Weights of a small GPT-style language model, trained from scratch on English Wikipedia: no biases in attention or MLP.
MLP neurons of a small language model. Each row is named by its layer, matrix (gate and up: input weights) and neuron, and shows model dimensions 0-191. Each number is 128 + 32 x the weight over its row's rms, rounded and kept within 0 to 255. Numbers have three digits each. A neuron's up and down rows have the sign that makes its largest values positive.
After each neuron's rows, "fires in" lists the words (lower case) most often at its 100 highest values on Wikipedia text that the model never trained on; "fires on" lists the tokens most often at its 100 highest values on Wikipedia text that the model never trained on.

L19.gate429:134123166131174085084147146096158153069097070119065134073141115154194127124155081128124120126167142137093137133104104160176101118100173148139108111156172181137094057109136089118109091118102169127062098108128112067095134109110120166126176137127086133079216100141087101122126146105122174142136131101060152151124078069109178122022115113164176116184176148131120081169120087082111166144130144109156187096136108128132228117112105168170108095070080155108118099153170163163132161146141136149110143139156140094129120109158120132136114100074166095202059066101095138112132099171113133128
L19.up429:145073148142108124133134126125192116170085148071110150091173172138163147119083041146203097164138144112093130117085174114137113157091149152190097133110025121138095135118112164158115135118154153167135164174108146144176087110095129125138145137121166110086155131152109129141191191180196120161164151109157151118090175159117095131150169087159161115111090126151156126108133111094085119119053062106166120131097129157125180105166065173114137151061114135133115158089163094143109154120133114178160158113147185108130138111112109093185077117140154193143045127110129153147176144142075101135
fires in: "and", "or", "be"
fires on: " and", " be", " or", " as"

L16.gate267:062093165122098175172119098146101128111120083132121142146089139147141145099138136097105086112123137124127118142129110110118130062111090128166113167117190132051107171112161068204154156163124142141127213096164124122145093154128155125119101080154106083129126099097156151161093158154099120143128116133158074119080172089109114123168142157110166142083080055123210045116220154177106126143164162116172121139138156091095102164107047158115133185141104151068180068145094148130069088151149164115133106122131116123101124130100122067098153137094097181103109125126106118135149096089109132117
L16.up267:109131168119145142121164107081138086127122061132113060175211139165160085067149142081136125118197079147134115179130125146102074125166131146196123111072176124090136100070106095116133172118101164172185130102069140105107131106165161144087139190143135130114153110077107161094142157119163170127157132138077123169102098060098124093153178145118102102179145091211160142115094133113152120143206085144075082164130064139153150152133098108121067116072069170106124134178131147115148152101154137123114148121143098113145168047143150108155103137113151118118173137125130189088090119081135171167
fires in: "to", "took", "at"
fires on: " to", " h"

L5.gate454:149192124089118167091135117080123145226152118131195090159111074175153125179138095104085147137099141086140105116115171100161184171092135107147133147135108084128132136080128085098121040164082193113146112099127157118137082226110131144096172113121063163143093157153137149154101087114156165160105134135160132145167081122139182085118176110122128148139098107118119154076094148059090136061115110152078073145151168111146104121147087105082163142084106141074181113153116095118134165158100132135171157142142106116108101095168170076161172078095120133180144127161084149101087075128089060135
L5.up454:166140099124173123118087143166140141200168077135106057150142126165151089141227105146142127098148113057135170105134152116117158168126154077135106189119123111112105024095104108110115154080068117152186115128152087073153123157169131196150162098077049149106161116139146117193135124172120113124105101064128153181109124100074136074146095107138159075149106156094141106167137121103099150146094132149098051101105120160151107077136111153124102171116108148132106160086156149157114096168107144129106124084131082126165135134109098079137141106110109107165109125178097089103137139120163133177
fires in: "number", "numbers", "drink", "numerous", "machine", "drinks"
fires on: " num", " dr", "ach", "ru", " Gu"

L3.gate348:097105123132130148118120203153164113106123138184150077137142121173147171179137085152114149139107092114101166132072106112135169131151170113112146115137164147143089099125139138154115130165121181141090164121122114138038140136105127142201150163144122154060160137094091160139125099197130071116132146164155174067072105225120089115100133099129130146183177180096115145119120196141130177139156102096112088102127147104121169132207127129166153172115192130191145137134155137158110106140116084154175187137160122054130075151113063127171125140111142129068102165086121175050131128103149113073
L3.up348:109123160126095105099132177162161114162121149138059103154158141118180182144143070188105152115150102129120155141144092091145115151132164142111103091116108099146127076109110131124073097113070146156123143159051090183144114125142178120149132101127161195148095123110100144182167093169148076103088130101128091049199107119152112088140122198131078143103127135084119098104113191125166137077125169122139146177075135148154131168194176120146201166119114092124162151099131124097059089143154121191160106157167128083048210142122125179124164144118180113109219103094154087093148130114150144117
fires in: "politician", "europe", "political", "peter", "european", "policies"
fires on: " pol", "uro", "et", "ol", "port"

L6.gate235:147111124099106132103107206120112119074051119149101108113140123173132073054114146103074145087107122143110122127072133137183096153162166141098099184158186114096076155107145134061131100162105103132105071132117108139149106177158113088100129101125136182099149142089108073102190132098127155160139173092142074135148108130146115106122147177061072101125106121112174173136185103104108150142093068153142168139115138169123171151119111156131152154176131115110098110103178145151154163198183128182147073143141043114142190090114136109123161141137109141181164145055163104132132176135145119156
L6.up235:107130131108091101126136066156165047128129075063096098194107106170189161111139109101116105164120118124107060120120150151084120126152150067116133144132092121120141139183143162177118166090113106122138112137105102110145122093079150129140092136104124114134104141145083112120121169127161108094135074094152171174100087138163096109147091097144132066117091127148123178102090147191168119172109172125116147160102104139143156136055137074132098108156135155164153177133144086166066120145111180124112146120182124069115142167152134120174139125142172072127107129127162162113139083132043115133
fires in: "1984", "8", "1983", "1981", "berlin", "vol"
fires on: "8", "er", "ol"

L20.gate173:107139118147157155162091111123131084117146161175114125197134118100125177071109137102163138115138112087128092104125143111124110116119105155118105118073091101105103139159180176143186148108120113137152190150162125111222150111096121129106121175145161162118142114079100121122100167121114161143168141074096123148086131132085131126057140147151145127193141106152157096133173174166166134155128105110185114111117098092160134078175091051144187166111180115115091145134142145072132127173112157174183158092132155170110126144112104118149119128083202079136096174107074104069168128118109138135
L20.up173:168061104146104120141112068100097115181106078084141187168107096140152089109121132188095126092109135156099152147151152141118089128177154147150152155086228121180140059098091110124151092149135097127118187130100119113170167126137108082129130131135101060115122156164131103096185126149138137114098114118142143084101130071146059063131120162159080160112152139165097139153130155111113179110131103046108200139084094094146114073163133115113158118169118105149148136128048092147134147101084141128128187192146173066161134139105100113176108167128152199153082172146117117142129128110198101105
fires in: "2003", "2002", "2004", "2001", "2000", "2005"
fires on: "20", "19"

L13.gate236:100127136153137162156094166145128101072119113102165130120140181123093070110099148087112144101150172084120118101146138120083156137148081136109097091129148132120119222088098125175150166092124139151080110127157152108136163040093115132098096116175123148167105121078140160127080158121106032164113133163126143111063141087139124098119153102097155094125125099147081193165125060130168101117165143176084136174074084089136069077151090175126147144119067077142109092165070124144102148121184106114139124136124142131096118166081142166156183125142061102156138137105136128146151082126130126117
L13.up236:089141135147095155174084110155093119077138154138118177142134108079165061100136113121131122201174114135166133137129132110121075096139152155110147104175109108139139117106183136138102140072141156126158130204110153088123094081153140071109092116078147190143179120108082126112111149123076092110112097152145176146171153207149115149127145074136155089195149151189109170167123101103148116172145113085131143155083125115214189133119147093159127148138113129114161075146142142041168142159137191141170091100103058152110065091124116162153120149172095131131144188087177152152134122055101071093
fires in: "to", "with", "because", "that", "while", "out"
fires on: " to", " with", " out", "use", "ough", " that"

L4.gate454:098141070086147132093139123136153139146132132125077076127135160132183120133177145146095183166163177128158131143190159186154145156102163141094142133186110162147070105108173170130163122161068169111124147093098140106183192070120175106148181102142096111146131203110109148158137179105090132144104139092159147146154122108107154161147076082183149128156097146120115170140144076108174132119079207077112145100132169142133099115098085120167104134105104090112091075175133132117100178154089077173090100137106123096138092148152203166116125170134171155132137151148046145053140147162173114121
L4.up454:152153110127131159099150097086153121194133182127116138060111076098117140142123147153117146068121178090125159152122167174064094131146150077155131142106104136094118106165133126102137149124156091096048152103162141114158102133121032140164173120134146125094174163138097107125164182127166110131145145195164150119084075159095087199131083140133168074086128100107136163195128156149146096122084106126136112124137102108097130113112170093069135172139125149125094186122144149150139121096131070178137124089106149149131171112152145125151191130065171169147160102131130085110171146125109117160
fires in: "video", "records", "election", "electric", "elected", "vocals"
fires on: "ide", " elect", "ord", "oc", "ot", "lect"

L6.gate191:106124092059178096144146132130106140161125094172141107054200091159155120136159155103092114102143134160112142083067132091113091171068139166148091150124108136155159118118149165097157111077150154165133155137157123099104185162105160129131124108125084103135161154131127121085102092073120106177142097076081122129167131161062175104123108115138133078155102129115157160130115105147191129100096103142085113134180119129072141158146091135192183121129056114113098118185100095150132176159164188094160202128167136125123159131138169127148151100168193132156119154078164156161204097126153127138
L6.up191:162107124123074109113107125128130116113117170135069117154156096151081121124202152134153091140165163100154084078127072126075116158113130161088153137085158087135156099099120075153120161168111170093182195162106126119131119119128124135149175120169111147138115057120122133128135124125111126138176146073129118132168161055135130079108132102149189173111094151096119078185157122174066161122041109174094130126131152045076155094167098087082178148135204129132074131129090180161118152132106125129155132073092194164103100085151146083084108185123132157098151081162120110141218175102075107174
fires in: "early", "largest", "no", "education", "1999"
fires on: "arg", "arly", "uc", " no", "ow", "99"

L12.gate439:123124134153157114086171131168139146148120135115114175160093156113127149114128107158182121115063145091110076133125114147122150132091083111055102103120112159124105117124151113191149182186128107113162140153155158178100095077095111138085145073141181124144121128117109150080049154161132124154171105151162142083101119075074113171107109077099107152125135112096192107099106188131127157164169084123124200105128181178173132157179207127111133161184101120126148151125078149123095108127130099117128085091155187131170141128106104059152149027151180112159142146144121201120111036084096148122
L12.up439:124112137104131150173106153160131110178167027117136176176125146137143140097131091134151145144081073085117113110116131138070091149130153060175089081109126097064132134084126144114127156110129120187146154172114114183127041127138175142094125095140140086094137154160117104135097123164099125110092116144101167096153084184141157129206121121122119101131146129189133144129150145143146109176229136116065109158135055164141097110107118143109162108181118153053144135124058138098111155133156179126141151115089115137119144112128147130170145153154116109145099129116128128167102131147093074123
fires in: "to", "help"
fires on: " to", "ly", "ar", "p", "ely"

L2.gate397:108159132119175077138141054134135123112086082097083134143106204105087143115033105121141106118153145131107138159097119136198116142018091191161111141095166063156102084136172137155083127136181141103108075162134148119146124082115106184106159136140141089116163152161119214121122141146096113107120090181124097144101144108145078094106106122136117073195141139095146094106110095152163094136130175149177140148200153107178113140147153111114105116123110114158098115113151090137138130068137137140168107122092148112178155081134152127155194160128083135177172153090122096158134181113153073113
L2.up397:129161118114095112213138101094161125126181105156074147142105099160125174117088078136170074113176107077116089144130137157160119143125136119173135179049164113087165117174148133159079166172174099108045161196130137145116109097111098138132153175151111101125157117188076236139121173116105087114184067195108110136151171140131085114106138132172159088109138093182076104131110137175119117092117154137142075182135187153163091131130172146128142117213120094138116127164088086149117128136120149146142150186108130128125111100125146112128149203163149169204128156102093078198125174146146084120
fires in: "in"
fires on: " In", "In"

L10.gate280:111086117127158164094193107097138073121125093078181143123148127173142133131187189135109077134157156096096136143133165132128113118057134119133154081125121134134135162106163180134137150156170126135113140134168108134129140107141182109117149147194169144129169145149150073124091167085110118138117106106155100037178131093120083125108112091150164103144129121151141072122179167073172171106054156216133114194185147147101146164100152115154136094135171107172139098121150125129074087102107166084134095059127149131153116066130135131141204093119090087130117169104095149224187142071118168122
L10.up280:089188137119089142159123170172144124147128111113083114133122149106139153159120133146095090110136159113071049119098144115141127105094098106147076160179163124124091109095177138159105117110185170100145168147120068127140101165199141152065062143096125146107107135119124212133140116142164093203098123136219115131140169103145041153177157131169121121132092181127151129125113127130159088150203127150073121155166137147178146204073061164166112069162152143171157131152141114083113139125086127159112079142134171097146068128136112112120120120136039110133135175128157102147091128151146106075
fires in: "according", "to", "took", "along", "because"
fires on: "ing", " to", "ok", "ong", "use", " through"

L5.gate117:123070103150141119084164112161164146129083171129118099147106133120194152135053187193098135080135155147127127154118130111075150201198123099105155145085139111126159100155113152112129187187176111150126119157140145089151155147181158132092111189100066164111111128138118112109102083158106144131113107150140141132121150162086135157136168096150101154150180134150134183138127175146081157123114112130153079140137125099082130095153104108164095084125163117185121164131130065051170119135153135128170147170177148128138052159112085122103191139156095143104138183082174138110132085151133073073
L5.up117:115103121137145128101151106087195147148134153102159113138201155124138146108075154112081147082125102215131110145172131097124159159114121146118111127095117160110202109190113162150155206123133103131143113137108118127085095112143165134086137116133161098135077144097099145205081137115131184100057121138112138098104143142118175136087148105164071212101156120129082154178113184140099140122161149120142146156120120134151102088112124077129136150145140093064186143149170129124121152167167093123183172111129144159152070184123082144078183104164107114147160137098183131144143094101133123136
fires in: "british", "chinese", "special", "spain", "american", "spanish"
fires on: " Sp", " Brit", "ines", " Pol", "rib", " American"

L2.gate133:136162048160149112126147180126131116110091141137177102091112141138142150148155141176119134041123086159143168074121100158144109140075141119155123098083100151163120131162154176115121134098122155090134091048158106085141127162143135125105136119125100130117125096063158080112113178134107120089205155042097122127132199161090177039162119103199121094170115104135170165106119086070094069100135084082070079149177130178104189128133102111178163064108120091150073153131076132129108103129108139147109144069123089139149150117122139133132125095107180120185153157106183175104173170118141099079
L2.up133:087183079083174126159128133133145112151078120093124120107088116103139109162174132150115173082142105123192187100093170120192068120160125094092160131098130152116139164118104184107132138127116085130183123074105139146099120111089153130107108114109058090093130083034154094089118129156108142108163126136106090077077166160127153096149159103091177108148153162146102172145174068110108122133114097180197139133115088160116137097131076077188123126079113085199084050101143101088093136034126130150122167092147141116140144125113143156119156095123140130189130173122126151102141156047134099150
fires in: "new", "second", "original", "four", "news", "seconds"
fires on: " new", " second", "iginal", "v", " four"

L2.gate149:139223103115094122119172081165143114123123102157201126124181178160154109134107080164156130064115122163135127081155100101135123147186152171139138075093121081133044100086140119131203135147139102125145074148134105111022090139116122201114154162102100121127141168170093118127145155104184124168164129162098083127134125127136167100150150143103162157131117092113160139139095062176122137099120146101138182138104124164173145115133046145107114170133066125204148193128137144150121122106140086169120126097219168125127099146088109153130112146108155128123100122131152077140161126163091140048
L2.up149:118175104098104064087187100164181095133095100124191121109123169189148143121118115163134120119095114168151129079145129080141175126135132149144098068097123075182058126125124079086217113121177100125151100128132101125086073144118132205143098127107140136159131162169127153149140148109196126170158161156127108111184136128120152137103175153094157114109123089124146136104078091197143085123162167128106162102119136191140108158165067142120056173081041147177094144129160144124082123075131121154125105092174150143145106171052130188110112152097148085094110140116185111134203127153098161071
fires in: "also", "then", "later", "never"
fires on: " also", " then", " later", "ever", "ther"

L9.gate191:161142102131153183100169112192119138134106153177090134094118209184138180152120095108162069116148190093170134171160173145175106177126165106140120062150144091105084128143158088161180112160115203107092118098135135106159179102155094102115164133115118165121088126120150122147138121093122166164127155103159153175095068111157149056150174142150143156145150127168134174115076128125174094167109127114137129077094126128159122140188128146166131130095056129129121124135158191058144159068123139124140112075098109064081092097142142161140151112076128181054118121126166089070074139185106115135
L9.up191:117157101145148145117115106163140122079103115157127049129120121110155165122157122128116129169139158084194107174125103161111132210127175099108090120156191139105149110103179111143197151107105141103120139084120152133090170131129062066147083116120159127146152101133095146162133137144128136166169103149158110145116103110139102129127104121146132068107169146096080100159142120140139130093141079194146176137103065135105130080144113133161144129233160082132094175129099102111136145097117103122134165074037148156149127155169139077081134162068136080167174130127160098119132140175166113120
fires in: "non", "not", "began", "beach", "behind", "beijing"
fires on: " be", "e", "on", " not", "um"

L2.gate82:181129085166110184126040150172101163113058164082107125138138098131122131144069104093125103152219171133169076131147158133127127137101139166103129168128069144112080126159115123140178118146127092162161114126104110107119147141094144097123141113079108106076116122078103116136138162110093172149095107100112062132135116112146121131140118087169167060186120127052103131108164152150187078073157109158121158124148194182136122132141168126148163108119094117159123107060112094130193116112176150095093092097149088129107098105172139093119124112137112136163139183085194094168118142097040144163
L2.up82:131089139131106106091098112158151073131217137148145137180177095124134157099084149145122125129165098087094168100145196135181125120037061158134086156171116103159163121081139096107090135148112154105146127129131129145165111117115144132098124121114131126145131138124077131096153157138167107042175160184149114076149113141193161112198167103095080041137151105138121105136084153071124192121151114131124110146111118146126138129099128170105093136120110124094091150154135151146105114113149142115182162199177171126126139148178145115144175122146116180108099117159129063097146142077164141115
fires in: "career", "known", "last", "lost", "portugal"
fires on: " career", "ior", " known", "ug", "ast", "areer"

L20.gate350:108079130136154184085124162118052110148132080150093110181179163158131172071098129096128098116175053175089156125125175142091170141169082162186135131158153100129106130118068084163098140082132115141068088113111189116136078122093114167154109091190099145162121112161122102133167107125192169135137162118096111149133164106131177168139088117096083160116111092053150123184119071148098176140142117047157117105157116122110096083184103123135124146104108132141101100124178125139161097191068157109096156128087151101116110104129177118082113163115056074170071107151107170168157115127118167128
L20.up350:138101114117166128127077135167091102087064140110072137104077162175180098075135075122142107040112138169141108130080137090103093119131141140156159151181124153169103122127147134107089162163149179121155088083142121142129088087131185096128067131119152134116116100104181134154105144141120136162187090130138047118107143166196185123172136139166116075145141090074152113102167104096094077135079143127109144098155139068152118161129115142125154107077157136131097201096162139074126140122086096124159137163090105113202116130072097112138141138154125140151131165151135144076153153094105105147
fires in: "and", "he"
fires on: " and", " He", " he"

L2.gate461:095112108131146163128167160080118130132158207130115132123112090151076123138187140121176096180159202116183081159162157172105131165124113125065101108076106146164137113103123107170108130113123162128146119108124121093184129122034134156132172115069198093168139125107198187140150148119139106207105159142139182094110154089094132185080090063125140109108107119176150177167052103126103152107102099090129054074146125139151170163080124144117121108128115152103126141113112148088120095138140097148089169112099136058117171125145148145085140108063150063117143115147154124125127108156115090130
L2.up461:111158161079116133093105182113084055145121133138136027175182143135142176147148114169137096165168091075115120103117116103158108124126127161157174141088128172152104095103156169115093083111121145177129125141153122114184090103094137114090158157068160139110174117077098154083170144142146040148095114131122122124076097197069132099080130146137127189119132110153092148149068086085122096153072113126105117139126126124146088116116102106131170105107140156093153084063145105182149150098177116125170111060167149089147148178151143100102121126177220128104136092107149111118159140182089072111
fires in: "electric", "election", "party", "elected", "architecture", "selected"
fires on: "lect", " elect", "ch", " Party", "emb"

L2.gate439:164122143140203139130089121106218101167115122095178100093134133141153115058127107124134091047108139147151125108083080163081107152106092138075135190095112124150136137119148146132066162166109118145131121132124169139143062103119133096104125146120149161117184147074173124175164114165152126141143160088176110141175139111142133128091131126094152149131134073165152148146130129124062140112096073103136144124119151084154113179106172144166121110095138080176103096133094096080088056162140094167108160189144095168188097148176109103089109071122098153151152162135152165073127144178140126141
L2.up439:132141149147115136156165107125123062125137135132126121090129142093112050212137169117141086126164116115130096056130121084105158129123185112110141178068179195118110126109126081104093156105138131111152119147107112137140090167086170154118119097186158143106150197132170070161135165122118117135148126068143149126125157120090097152121155103124101141165121108084123135114167086175129112093187116197157179135168126155156136115125107174096140131135142117146119092189083157045112145119107034118124105141153140124094066155151156196126154078085188153146096130105146113103093112094133145121
fires in: "united", "secretary", "troops", "created", "greenville", "wrote"
fires on: " United", "ro", "re", " Gre", "ip"

L21.gate280:085121093098127140147139093178151130154183072146149083085098079134145088119103076070125142151181114074134082172124133184076111145145104149155116151137147154142106123120158126104097128119100074132077126148159124108180099141136121140080099125112135139096124081117150177124123172136142183126230135080159142106086165129098092075126126110146086144127085160103191141088114073137058138165147128126149101101135135113123098134121176129115130191121144156145135143151122195161188090118143111160174109108091108097118156106094125121162142173086123098055196155173076165074135047179142141111
L21.up280:079104105163109114093181138145119147112108086133114059126108107133098169124061164120124164192112137070090110176204107154133121122149141115127116129115050097128121144117121141106072168065130179174164150103084177177098143157125119107096125099086139087206067152098156172202133181086151102108145128093133145114099085086080115191206112113156146133151166093141164174157103109133190162121113109159137101145157147185177107176109105143158135142117115119174086150123142117129131086143101154132141083108097132138167104111111130117141151196190118160156120130076152174135067100128111081116
fires in: "to", "can"
fires on: " to", " can"

L2.gate344:131136110140132086103183109154113117113151111127087133048081138155123147115167154175180123168121086154129127107184108096129132136149155079144141080069187118123121071088209165138163111151183174142080140168123082096139143140141190076206181157193113148123069146142145127128095149134125132148141100117117104175071102078104203051130120146117115169151107106146089114096106106177156114117117141070106124132144179105098086111135142146132118146072148140136099141096182102165171135179125113129139127142139089100146088092155139114190145060097092133096130140128098121172085128135068094117
L2.up344:143098104179097069161142050092150124187149144122142133058105094125117165145096176125144093171137124153190152118119114076122159110197153130106096126130122115109118056096183076191072167125161128134082113197106107076122110103104114155124121133182136094143109088117063160078103134142095076093103090216135148220191130153120133149147154188134135103130102086123073044121131165160158093143095088112133106109172126108133090114134112122122079143153102167149097194095074143139108125120162097122066132086119088106156152122119135155134116067133105137138178160121143144132109113095132132136
fires in: "january", "august", "in", "march", "international"
fires on: " In", " January", " August", "In", " March", " Jan"

L19.gate259:168102123200151113077126085102138132123093144108177120134157154175115130152148188167156132105148197125161090101186118180169156167123132112142057114154106129187126107147149115127188119151130082170214169122128167171156094154152080113140139131112122207163117117122118128131159123151123136106136124121066116148142137007134158131084065135149160098149141141133129129077146108067135125128133130148149136168146143136134150115149118152108177128165131157145158130113079118143114103109090154139165185151123116130109089127129113087105095208101063108116147138129148082120146149151099116130
L19.up259:146105166114131111163131184147176091124192149089091123106119176140105098136093153137103098129155114180153137158102189150132160113131136122146149121128168103178131141170118111163116168137182116146118136112158153108087121099101115158073112140110112072140090142109143135110160077092140121134128092125165117092192153129159129107066078081158079129142074135062116080126141183168090108210144138113179157124173070106138147140114175110111154106134133141091102089144181158091151145126158078117104125112083115095160120074106110143118179087111176103113120125081191169114167188181075174101
fires in: "built", "and", "a", "blues", "set", "that"
fires on: " a", "il", "it", " and", "et", "u"

L7.gate193:086122082123162090144057116137106135116136074177146149155194154133157178134101108140121147125094173182052093099109105148081165080110154085159134124171156083096114123160152155104092165136130177096143099115183061171157139110136170108063151131195068147079159123143111137130124154103076121142112112130157115071114144049073124186145166100148130108122196079103087119107142119090122161103134118112158153219120131134118111150148145118121129148156176098071220133166101158074136070104158136190112150162128118119134141059124142047112129129116169089128103099119099154116097166141159110165
L7.up193:195203182131105152143127082143137140095091129153095063090180155091157124154127128120156130102103159110089196106124182094092165192123120111092103203181135169112146103092076170155129116141119096127161169183138143146114135119149153147143086109116126183153141080113135156152139195172119200132126110095085121170224159113132141127218120091103126132202080135147105091090154099167102144093140125136097143142091156168090152159131106151099095121116115134169089163134118092121097104086113099108097112120112091090070123154099083122124172143088093163145103157155103155093175070123171168166
fires in: "at", "attended"
fires on: " at", "end", "ed", "ad", " At"

L12.gate492:155124134163141128150171122132105149108146110076141130098194113149107173157098058129137100115091139109086164134150099163143125161206155143140145130107181130098195142197158229144049190139100163131184162130099153098099114123166129142119098161147161160124116100195152151153147130187106165132116105186142135153147162134152098111132199082109072141093150102082105145103135117109123236159163091051125114137054139142170174152158142088124116188116162155105127142180075153056131117185109141126128116103186127173188118117160144112087121130105164122089142133143106130137147146072101139187
L12.up492:129143177131137156108188126098116089089160139140168165138203114081162170048115133129131100114119121121078152056166083153129118178105145113128056124089119122109139173149147085121104120130106110128117191082158107152124073121095085102111094222103071141151122129142129126203102068158127102147067152117097117119140112147161115098050140137099121141166143075158069119106146138139128080099111117102102126116160141122104138102101127128160140107088080152094119171115056102097163140078110115103137172160168139097146153107113097098151180097098126076158102125125073123080135173151083116117
fires in: "at", "atlas", "washington", "since"
fires on: " At", " at", "t", "ing", "ince", " in"

L2.gate427:123156161172117200176130165149171139100075106098125098140107175144170155061066141115098117148127058179179130075107125093131100159114146131199156111157135079139201112143087140138126105117098117171110122166090134139104170134114115152080144184128140141137206139099168125121120169106127143114154133134169130084155115118125126091102138152137116124116096157065111094143086100130142101092113175110103093141115145101105086126181091149105134097082111149097218122095117139154147184154129114098114078122073126065149089099100082085080146077104135116116111129150078118111146090074144101101
L2.up427:108125120125128102150134185187112186114126056109147070122184115143179109127087095136163130093154095146114143143132145109118124122152179153082060119200148101106172122151146112117154108208146106165126144114096182123116125198096137137114166137136096153020131161095106141089148103033191152114076100113163146108171118097112116139157103142046081178103168141098153130188103133148134134120053190134127084077118092115152133145111138171128112123111128096080161074121101095106138122160123105125124130092179142095086156122158150157122169178103141142087134162127079153135096151139138134123
fires in: "military", "politician", "political", "police", "policies"
fires on: " pol", "il", " Pol", " Al", "ol"

L3.gate42:116142133121111155058168186152156107120115176102161152097112170129131183125147168131139110123083103146081149055137097208114158132149142147150120143132195158108130161151128136124146142120130194160129136121169171082158139126108119106128137119123067164138090147170109144146159149086098141150161150129193111106124162165187085146159117130140128124131117157088114165179099163161098106144117179149117138145137147173113098150207086098084146111090168077106162135149057122073169180089151129115114174107124142144185074123103149165099105137105180155065130084102066223079164132132113051148
L3.up42:115146115108109134111124087086122063164145148171053115143147126129132144112147101202192054199149099206116077099104147213063114069122105160099110083099122083156130071118138183108138100100144146173096101138173160137111106144089099127108119122159125129153079143115124116142104143115089153108136141112108118114091208220158161127130057124100114047157178128107170170139132182113160162103118074167125068106144113069147071126139098150120154138133174146164025130141106115117159129131117145091137152089130105101131089120168101132170095097047154131132163135115112115105132077134154133180
fires in: "director", "according", "structure", "marriage", "married", "directed"
fires on: "ri", "ct", "ord", " direct", "irect", "ess"

L13.gate104:093138095125202083140145103163148120141108124127106134096095169198153154098109119198112113149066070027098108088079094109115079123161119109161119058104146144140112128173163138104064187154158117088145182131208102131065133118043121177113122118102155112137127154097146184111087104114151145094117134128145127135130186141101083137095094103220119126144152114127171113117146039164161129168133116168109111146192154102164121147129133130156075164157163165150125181140178168079129150121123187105072115144186128124206155108156126112132150069108171103102120074114135137141085152101121096102
L13.up104:072083140138114122104114076123117118126115113147108079197081188105124139113097120102145091139110117124134119161103148140120144168128174142149121076177110141139153151073106108186115114068117115145138154108167103097167108064128149083167111184088097111127143123151122173172096090127142132222117112136122132104134099136092112159108176104122113168147112130096148162159219067048171124097126122132173134171062173125138120177089182100064096091094141089168189102127116138160103132074119097186142110149124138085174092109157165110094184141130092133158129182098116161108126109120088138083
fires in: "to", "and"
fires on: " to", "ly", " and", "p"

L2.gate501:112181115079182060115190158075145125133157133127125114081127147132130142130156112135142096131141053163155114145130110170152142121163144157089100081157151089142122142133150127118144130113219145177098107099106122135145132204126163129060134086161110152089102205073104135109124153075104126172199156147139146114104124207180104134090125104088106126176075174113154117114067166178087109120148163122122138143132177218137132140169119106102152065157094096121107109156160155097152152101104142144146094137058121128175141170135100127117134155128149093105107126106127139117112101130120140111
L2.up501:109117125065168072157205106088132143143125124187139156054127196117145107100127161131139130141137127161129109140092072174093105197139172133098125064162104085162125170116097153078206124145091085140109107090173084147125204127108112067068143134170091147055092197134122096121136122094126136168159160125111147135102131143124093124130130150112110154202109175150111164116114136138105134124095201167124129121135113187170118111085134114107140146161089112108125134107152097149146088092155179144133094132124117079095061167067151139155125190111142111133088096079104114097106061113096090135
fires in: "director", "directed", "general", "limited", "directly", "generally"
fires on: " direct", " inc", "irect", "eneral", "ual", "ited"